Part of a small language model's weights.
Size: width 384, 2 heads of 128, MLP 1536 tanh GELU.
Architecture: learned positions, biases, tied embeddings.
Training: a variant of Muon for these matrices, 846M tokens, 6454 steps.
MLP neurons of a small language model. Each row is named by its layer, matrix (up: input weights) and neuron, and shows model dimensions 96-351. Each number is 128 + 24 x the weight over its row's rms, rounded and kept within 0 to 255. Numbers have three digits each.
After each neuron's rows, "fires on" lists the tokens most often at its 100 highest values on Wikipedia text that the model never trained on.

L5.up1198:085115138145112156173141137161125126128110159165134160104165121124137105139133140124135130125131096165113159118151130132080113149120128147145149102135144161127143119117145111121144129133146167125146162124149141102120134095090082101112169109160122100164107101101129119082137103114131140113094158165113097126146130107111157128121080118168119204110104158106108115135125165118109075112192193094130118170108144154152113194122124089105120155170127138128140115096097151124115122115092126147131117130136127130123152101145114122133123173119151160123128125177129117158134105160111137173081148123127127151096143101160056142098137133095108134087137148123139149148154153127116112121163122104109142145135120107097112108153118112119106116186136121095102105151108115120125164127146148
fires on: " V", "ig", "\n", "om", "im"

L5.up704:138124085107113098122133090149129101107142149099167121132168092104095130111125187150124126127113127131118110117130125153109155172099113146095104091120147146110091137139117142129109142107112119120066128076129065134149149135147130110160104141153111093120127106115108123149116154143147125099126138140133127114147114100124095120109182081166098135134166123130105124154120105118152116136147149159081163125100114132106159136077150125122107150140119173124150183109128153125135152116115099121120117107142127111120087141125095141152084167163127088171180082149101120109116152148128139084124096113173100162132156158127149096149106120122124121115138069135116143159139132144132114111133132100109156107077125129138135177134142126131119125147139104109107138149144130147085146100184138
fires on: " of", "ing", "es", " use", "s"

L5.up727:110112121126122107157099153150094117157145142094113112157116089097084127141152181125139105160100147126131116115133125131124168078136128165128102084148145153191110177143116106145141098136149087121139098114146113131152159164130087139095163131147128119103131123096130127118119122156103111095090105134109146132102137166123155144089144073127180094121168106142181116175127124157106128132110121142152127119193128140109149143179116151131102150163135158122128095153124080124065174147127126109120127158137129101145154073158111162113138097143070096122125184121159123144125159136132096123146163112116164087120124130176147114125118134123139114132181131166135158143114120176112134122180151166114176120144110101102125107136126136148126151068106094116143155152127141115194144124137140
fires on: " h", " H", " in", "H"

L5.up341:112103135164111161161137125134141143123123143126122117144090145136091108140094137114122086145111125123112165127142143140164163142127072094138101103163119096118128124109126137116150165110117107111102144122144162126149172143134130111125131123159162112143087117113139169157088155146131121114118122132115167155109112130117095132114163122115146116182158120126124121176128146134154106139190153182104143150093128152144112135103150083122119153139148134121151110125146131130107220123127112077127137108154142138117135138118083114130143077113117096104097102111127112149110161124139071189100162137135111082142090083128116157147173184135131078108128125154107097125120151138154119140131113130130161131112146175147091149118142116130164140128099149071132156101074126117141121151083102
fires on: " P", " D", " S", " N", " F"

L5.up1278:122115136136171159157144139115138154135133113156095088102114140143166118100135110127082084117103146122150150142152132178102168138141137123155107123162135125116127108161162099101078123134135081124143130113141123095140131128110140116122142121123093116097102105131204154139112140149142127129127094147109125179165140100199143133123112126122165116146131159144149102142107157145117150105108147181138144087151116132126082163139117127123155151116137137140074109168072155132123129144149125127088124142146161151113163113143143126146132080149122118114134123119144128094134127118126111143095133137136130163072157155094114145114161101095117063177116105102140134075106141144131137119112112102157154168129127096141118095127149122149107079156120136086129123142152102138127079095140130
fires on: "-", " T", " B", " A", "qu"

L5.up12:176122133136141122090086088127114146135153117108100135171090103177129143153080122134097116137098109099125171124104076147100094091108115126177137068159165136154130161112125141125091112122104119099126142191133120093110108150148133108180131114117107128141115127116117147088107088138126105196178148154119111133119125161103171100092157093146139155117145114119122114089142086155132106105141132098115151170084107117133135121131158105145144125117139130123120137111149186114153094113132161126083142104138142094148165142137120110122158118145113110124128122142118134128134174137126115142125133123090154121159166135123142169149135146116114119132174123120086115144155161148117131136130102135130089121131119144097142127123125099133136134110129198101113162130148170163147104105162122
fires on: " Ar", " ar", "r", " Al"

L5.up501:093147123156118143128133129102175120101155193166142123135134158140112116181135105133094072077160170088129146166094144165115141133156120128150162074100139174129118140105152089127170137125118128104117153111121128159112101154096130105098106140145102156106156123121129153105142114114171119099119132137139091107119126106106145097139107110074153120120135137154126111129176153118117131093170123092153108092147102122147142109166147150116161111117136102096139136096149113072133134157133059160116143166151087110091152142132071137112126101130113107106127121126161107127139126099080167106116127138116171131115140148099146144146116114154129121130140116163118143105173156126130093124118134144130147152144109165164084148124128152140146122091118116116124102174143119092116117175141143
fires on: " w", "w", "h", " in", "o", "u"

L5.up736:138133142131134100107185152158080158125080111123140113173111131131144146108126104122150165106149109168117099192136135146112119139153155125161138128153154122128129144137160081131124108180128150152113151126119150104224150113100104128117129111162119079094127109118203116149128123093100130153131107138137136093152177150150155136104143078140113138144144111145118135151122072132134104144155171175104107122120102131143130097153147120143141151161120128115146136110102156131143125142140130121135150124124095125114098122155155090110122182141131113140130124146169104062134125145166106090130097078126138121138142104139136158166097115145125116085131137128126092117124148143111126116091138106152120120166135092160106133146082164099129151113107132146148119134133158112121102135114167
fires on: " p", " n", " w", " m", " T", " o"

L5.up1342:133129121127077091071100151104095085123086129098086117102134146101116166115159095139119120087134099123090146183104140130139111140091148135141129167134151120145107121166085155095139193099103149157082155129121134111139146112154105134142166145139145128147140169137124112166132136107137129179135060121141134188126147122151124155122123132090142141094106149135167109106124148133100119081108140150116136147142139166085135123108121111082145153135159123105136147134131077112147142115172132146110124099091155131131132127137159159166120149131133144150105091171144074141153125090121111135122124079130139151078101139087069114154141113126123086133148168151092153118153144129126157085150105129089104164130150141140168118155102129123124121133109146133105156153175154127085086122135119
fires on: "\n", "."

L5.up357:146147113088144160180134102158094105091115133144129067145094122154126171133109151173137095133076149164190143112107143096102098098118109105134148129087111120116148137134125128151098143113133118164142111145128134147139103139170098131155155105137151122133142128151153140118115171047122109126129158100095123132126104137121118106100141117109191102135108169177150119138139106142084086096153145142114115131131155130139126102163152074094150122128118147139097131130141133119096160133149159141125115144130185139154135131099113123151125089100117140123161115137109100110157130137107113127137144126123099107106123114100093088084116146098142081147107106135172127130116165157110131118133129130135080150120139150124132118156120133145114126190119162144168187162110113102137096139102115
fires on: " S", " s", " ("

L5.up1290:155155118134130077120103070093078147126123096082097108119116119157133126094104134190127117138147142158171142131126151090107150106106097122120121134112122104132149118074114118082115100141122123133134099156196133147155194124120114111178161116141093098105127138089130161121138162103129126107111118129124118102123144154155117160136146093107144142126140150150117122096146106122121165130062165106124067100113167134110112115131131096154155098139098154119185146113138131119126119149161139124116087136120118138162114118150121104176187130109160187104129136117109078140137165122120135121074127136138100116112065142164111147122114127125092108108102170113112173137131121096116114113098115106136089083164157135131133151095105102102110111154129125123129168138120158143102110114113157
fires on: " de", " De", "re", ".", "a", "S"

L5.up193:155132183145125140167122104112148150138128161124124111152126113130114045109149158136117100191133133116138172142112147137114157114156110153129125137121121098138110160123110086149136125100126092169141154148114112120143144139156106119115138124186118116127121130139130157106170116129140140123145165152132082135130163125189074099174129163119149154096130139143127111095120126131141127132091121107093133094093134147073125115164109116097196120151099144163137110136154104183132136137127139150116160169155110113125142095089137128119150119162129148134145093091095149179140074092109079109150120141164095109166152149158114129088134129115161107112126147127139137108116143110135147124122147142133094176138113135111104111085127116154154136132132132133103141136099119140139110166113150
fires on: " s", " S"

L5.up812:125127151130157148143118118148163172144120140101131102133133072130106155142118137128113128145169108122121121153140157112093110106115114128141102139150161147121147113137131149093131119103139120095089140138139151154123153092082140125090123114139137120153140127171130107108138138142100151107130125132157130151119145118151150140085136107094146102138094114169076095106136124125110196147107119135146165112139147131161124161165117097168168119127136167118141139148133138125101161153088114152122185151086117115114106136146088118150143167117175087114124108164133092096099153133152124136089132123140125131136051096137146119138121127090128085089116120129152165124189126160165093142108141102152166124176109108085068138116168112140126084138130121132122123099176117091121100098129134
fires on: "o", "a", "z", "io", "e", "ico"

L5.up467:135119133124132102133120124155130124134171116133140151121120119087145150169114145127116165111110124109111081127068131137132081111096131147125055086133132125144107150113105086119123160135105124124101167100172122162122105135142144124110108142119108124135187116085095099097136162124146094124116126169142131112126105106119100138117140128100162100121134173111131176131155145135078135083162145152142089167141126160148168141129117151142123177112128133118152157135128092111135136176126126130166108152101076135132142117123152130142167138109113089161133108144131179133155123133136135101137101134102117092136132149152148151136161121137173119115164122088108135132183141141111096129154124154136099152106116124171104130112135098184099102119095097132125087152108134097138181152100140
fires on: " H", "H"

L5.up0:149113146106154137131130157117120088120138061134101144153148110110081123125103083129155144137123077128122126149123120146132109143139122132139185089096113160137170146107070099101154169182142155118110150144111140134117118182092154122158143136091140121119130136133136130175158129144112117110121125101155121142134118073140116170113136108108142100112109187112102170125116113112105095138131123119132157144098154138192080191095171107137147127125111166099112129130137104143117076113108147150111154139122112128137129125086115145154117136086110126151149109135109120158144148142138091105141136115143110156107111158144188187111114082127136141128114106145109091145122123126112110155125098098122147086133133138108096123129144140057137158174145118100127157104107127149113093078130108
fires on: " |", "ron", "ree"

L5.up1040:145123113110151129073125147113092157142131106104114107138151145124105135151106115129118138107114149154164154145133104136119139139108111122094130133115094095149122136154105075147106122164118164150141148134166176128112087170124136168150116117089105135136124111118115168143125143118121107087140141162118139111126145110111090104134165119136153152171069167119161149131180126133124104123155095112139146115114111106116086172139123162131123143152154150167083138172137102146146149100112087130117177101144126086112172159155085104109120145090111096138119069126093177101085148152127124109161117120125123098072187097136123181073120116149095142132152137146152120103178090120152136134100118130128130128075091147164143101146166154137143148156128102108136127134140138125112125155117121
fires on: " |", " part", " ev", " him", " act"

L5.up232:103144163141110150133144137109150108140122123125098139145144119138080133145126126133133133112170123107144117101090135105103118149146132093169065154144119138155120110181122152122110149117122104097147094151113144106134127148078124102125151123110114097153087143063157092134153144091137096165093131132123148105109185123152138133115074167108167122198105139104144119136130160124097145126129155165148128143118113148111112136142179138142143103185150094133139106120150117155090073113109102123120119131107147135108112109104138112158093121159137105098144116119104126144104102113119109117115119136117144124115122116166125090092118146145140082129143084176101154122111165166062139106145160112095111137141190120151135096139106122146123122132167128181140140131090128119150132109145146
fires on: " U", "\n", " not", " B", " c"

L5.up326:122106129094156114138135130122141075139117136146180102162126128101102170153138151136135139097123100115125112088107129136101127099131149132135173144111138122117093128119105192138120127127136114118145061155157142055107123145131160115116118136157155105118135114099141135146122110092142119136103114131056186108096176115127125097167152117146165100165114159097173139121157176086150151081146127129126141142109158120154115147116149127128138158111109124158143124169113152118140090147115104120080124128144131136123111151112152094177138111113114104099119127118160121160147122104101104140138126165128114091080149125104094105130147156120136131132127172165104137130106136109109150149124105148173123127102126179141109117163111129128119154163121171194132165119111148114123131117140120
fires on: " b", " B"

L5.up703:127132118114121163158124113143129082101153124138150146117144104103080186149108167154112184083120115093116115137148105142089164129159101132108124138107103149118115184128077170155130124114119164166123156096135121123129105101139097114159113137114129118150137084118107132123139169116143131169115150109097119127116102125117139079122128115156132108169142130134137129192124148126138135145150149115076141129100134150142103094127151126128123178113150084143162129131135111111115177147105166116125071140125128119132136083158162102128134114124110071101154132162116175130081173131105127074147122150121130108168143134101130151113131143152156135127122123146141111124109153130142156131088122124120154136150138139128127129109087120112127137117135082141129115158127103110092109115144114
fires on: ")", " b", "ball", "r", "er", "–"

L5.up52:124141173101104101119150138174103129142090140123116110121092115114115120153108160152114119134135117112116148141118144174118096129097163133167113131117135144098116142121111120087151095141108120108076086132131171131141136151146112136111106134121100116146107096125112113084186107102122147105151168099103111139050103140150152091111113148094105085155117109091091140088129128160149148142130159063115122090152124163157091127129126097120148145130128135099133158132132136107145128140125104143111159161150140112141127132113171139097139122091145108161121148126144123086163131133111128138138120136124130153102152133120134100130108098140070098074133154151150117146131150160119113120142122133175135118183116101150171117133120109140139209164109113113090129111155119154139082132124095
fires on: "ra", "az", " de", " Bra", " ag", " De"

L5.up300:171139085138110164169121095146086123132126191073106111102135092159113141153146114131101142180156153130144123112142148143092115148099113131154160078128131177126139135078136149087115058119120121123101109134143146143143111115134103092149111089174085153119177120075117121061148103114135159130145117095130140099111123101147161130141144125146107144110108140148157138154128136171137156111115089127127107108087128122130105107083125107139101102124121124101116163125112109103115160139147141144087132130144128116116135128108099153144137141122130125122122144102109135106164177140108127162131128086143165116166135128147119127173139121112220122170130133103156099093160128109121144111120076150115133115115095185108104123142127150145170127147127164151097126139123149147117105108142150
fires on: " Al", " al", "h", "u", " de", " Ju"

L5.up1115:178118117164106125083149106103121133132169132108144117108206146138145124125138145096130136120117135129106096094166118118179160164169083118118111114128150106132132135111132147156123165127163155119112091119113100127133082148164138111187079102120109135127117140140122138147133145127126127068095137104120144158119107137129095124135108090122164112125109139174118115171135151134149137143140149123160069121156106148108131140115141148160169119160146140164173149127146123156164165117136125123103142110166121110089130133154155140082120150128120131078122099147098127129118127168111122185124130133128149155097158135140086121088141089074112139105096111151104122177138152167143094130140075127123146173142095135144120103116147105159112148139119124121116138127155152129147086160140112
fires on: "ed", "s", "ing", "ided", "ates"